Part of a small language model's weights.
Size: width 224, vocabulary 5945, 12.3M parameters.
Architecture: LayerNorm before each block, no biases in attention or MLP, untied embeddings.
MLP neurons of a small language model. Each row is named by its layer, matrix (down: output weights) and neuron, and shows model dimensions 32-223. Each number is 128 + 24 x the weight over its row's rms, rounded and kept within 0 to 255. Numbers have three digits each.
After each neuron's rows, "fires before" lists the tokens most often just after its 100 highest values on Wikipedia text that the model never trained on.

L4.down21:140109096128148111120156100153160137137119126118141141124120119100136131140154160144100117125123130125157125147118168116116113136132155152118130136094165157119097149158145111140143101116120093164121104140124154148128157107079095061121132151111109108169139141104124128112118127105076126119149120151106135141115091097070125106142149118123177157128096153052134105142116118089072150122154116128154138153126121108095152169159127122166159109129126098127127097137121132136111156164143094135151125169101117129106077118124098124113127148151142109092159170156102123134117172180136120120
fires before: "\n"

L4.down673:131145124206106102122131171157144145131154132161122118147122093053157095131095117144156159166135142103110137132107135110151124142117112137060110137093133118072138107130154126103141042118127095126115147127148108081102123132130107131144128106124080117075144132107111143136136155152109112106141144151118141121172118117119141136141114161118140120133155158135113123138119116104103168115122169078148136139096148114076120176115154122122132114146122102150135109139123122120154103150098143139111147181131134138106112135124113128146155163153086099148103153181091163125129174126102124113
fires before: "\n", "-", " -"

L7.down548:056141129134142096113131156133139118107116111138135144136124137180093135117095130120132152168132092109118144118136139081114114152205085119146125126103137119116099063145134112158157077115142136129114106170138108095119115095154131146145155117137101085097114137118131144156139146163127201142127141143101138130169123176102095126107078156091133151148132149136141139114144134126118099191096104146150116118109108146139100153137106133148112118142132133111106150168111136156170154134083097149119103142141157128094146115145155120119120074142148127135122138132170149108168097135091108144
fires before: "-", "\n", " ", "="

L7.down680:103130103124143128167109121131117188141145134117092141156122133112109110144112137111104140135091119103125106135127122169119116128103165122135158121111163091070098093111139117091122128154159095166116096133100171113152079122147152135136130102121158110155139189142148118129157150132157112149111172145113098104085119135128141106116092057142154114107103122079109172147128128169098130090169159139084123119141126130121092128138135108135127116091126151110136130121151123153143143202090113091124122161100162139149141143108096128143143119152136106124104108132104145123183124070133129105
fires before: "-", "|", "\n", "|---|"

L7.down423:100115108144131089123137090148147160098072115131142138092135172163111136110108182124081125143106061120142106109124145093127115128141120119149122119146158134124181145151165103143143102161157112169101084132146162138146131117192174125158086104121129131101109163115100173144107151148137101121126123122123131124110107113102095151139143124116127108118129136176149104138109149143158110112101094109125145141154125141142134102115156135117139120139157128126118129106144145140092188093084109129171102129153155098125127150085154089138102115133140149167163103138145121167117077137107134134
fires before: "\n", "B"

L5.down51:083121135122135168119109101089114113134148145097143110090107121110109132161135125128165103145047110155139164148143147135152135114139137158125101134098122119133081102105134131088133112100090114116123107137131121078117124098144146113138095136133157113167089160159123128113137076134103137110077136144102100091121126122130155139090130110190150158136145154136144131157153140129151115102148101093114187157099102110151170145158139107139098154122131149150105113109127107139155149136178119156132126127122114146160117120129091113137178130115141088146112104108132141122129166164131105159
fires before: "\n", " |"

L5.down725:147161122146100107129129165144128090109122127167103067134097113148157143141150173122129132129106148156097162082107117138149093155116078110086171142129137082152126158142133141122148097113094128127114072117139132136127043092089120144122096091120115113141144159143126120129151119120148135128111121166144073125128146129128113155107142134129165135126183094125119100157128171104127136104141136098130131136111132117120130140182097147164169137123100147095109135157134146109093124138148114139081118106139133141121145153127174133167091105134133147135173129111134121104113113151163127149
fires before: " |", "\n", " H"

L5.down165:139131153115124118133130147139080094127113107140137121098094137124116139084142124141127157185124115097166103131130149141160134137184120157118127126090178178133133101098120120146163078138124124124104095138085119135133116082133153132135121121106153123106126137113125177123118195117106130120126153126128106090121140111099140114129142117186162141116130105120123134153144163175186122104121114139082126168124142161105149094139082146109104173138112127133091125159198145138122105081108085168090159136100143128137103127144113099115100138085149131122088149116106122113149131122126147146
fires before: "\n"

L2.down57:131136085167115126108116130131122126155139121143137110112155101123169121153120165179110151148138134124112110113117172114132140139160137148145117148106188111146131136108103117126097102121105140130123127109138094131150116098092105156165136118150117084125140133122164148145138160061140137078091150146145161055103153173099145101091130133106105100140120140162117117148095138156126134133108161154161140128098121127108146138157109167145112135190132130109092129112100166094127122136108109116099103136135164118128104101171151174117123107118125092118109132134123106133199151127069133119
fires before: "\n"

L4.down135:138176090132132140110117137113104126141126135145096113133111137159116101128120153157113147124110151108065120132131112125117137161166138136147159145146113106133125148139097137082133126121132098111137128117076128111100135147077110185113151130149122071099154127149152165078166124090121128191133132084128123139205135085150113158132164137108143079128123109110162116120104151135159106113112092108105099086146155118092162128133113141144113147141094141117125131136140143115126099107123084167187130114150134140114136149106128169133110123122168127140100105072112098108169159129119164142
fires before: "\n", "s"

L7.down314:149132141147096109130075122130132183125116126172130131123131092148181083128134116145115122143120096144130119134110113119152134129159066135119113110111156090138118131164124106127149117142123136135122152123126129179130146104022122118145135123137150150122136100110127164113138141081113173135132165096119111140095113156131068099150179140106122096109134116109184118143137124106192122171130099148136147120149135125138161120112143120065139130127116124085106140152097134118158132119097136119121081182177149152129120126127127128117128166125125145147093113126088130123180122132125128115
fires before: "\n", " He", " She", " It", "The", "In"

L2.down295:163135104110152109152144153139138106147089126117158147165106159061098140131101126132120166083109108110147120141132132125129120140158114132110139136148117101127091138128150146147160129109142092144119070147172137120137126126168090116172130113065119131113130169129093123130142189158106118136136137149117153110097056096139089121130133149082109149101145123056144117130095136155111142158122084118149143099170184129137159156092134145125122113130087116130110135125109135110145181149126126134149121165130130117154144154135069105113150113132129147124113134143131142122143107151102105138
fires before: "\n"

L7.down387:117180111140139149148103101150121169180123095175137112134113187152097116116124093124156133139131154086113138152124104081114122179123124127103165127132121121123129131132140155106146125124124132102128173155132112138098139122066152138151142125129078118136120145112144108097147119135136146058153137123123128096135120149099166172161152152139163088148104129113119138132105174120126118096143123101127160097167126119090125115127113112118130077102137166110135122142110109073102127128122114113122137120131113116130192129106160122173085143114143099132175111098158125154104132091149120134
fires before: " |", "\n"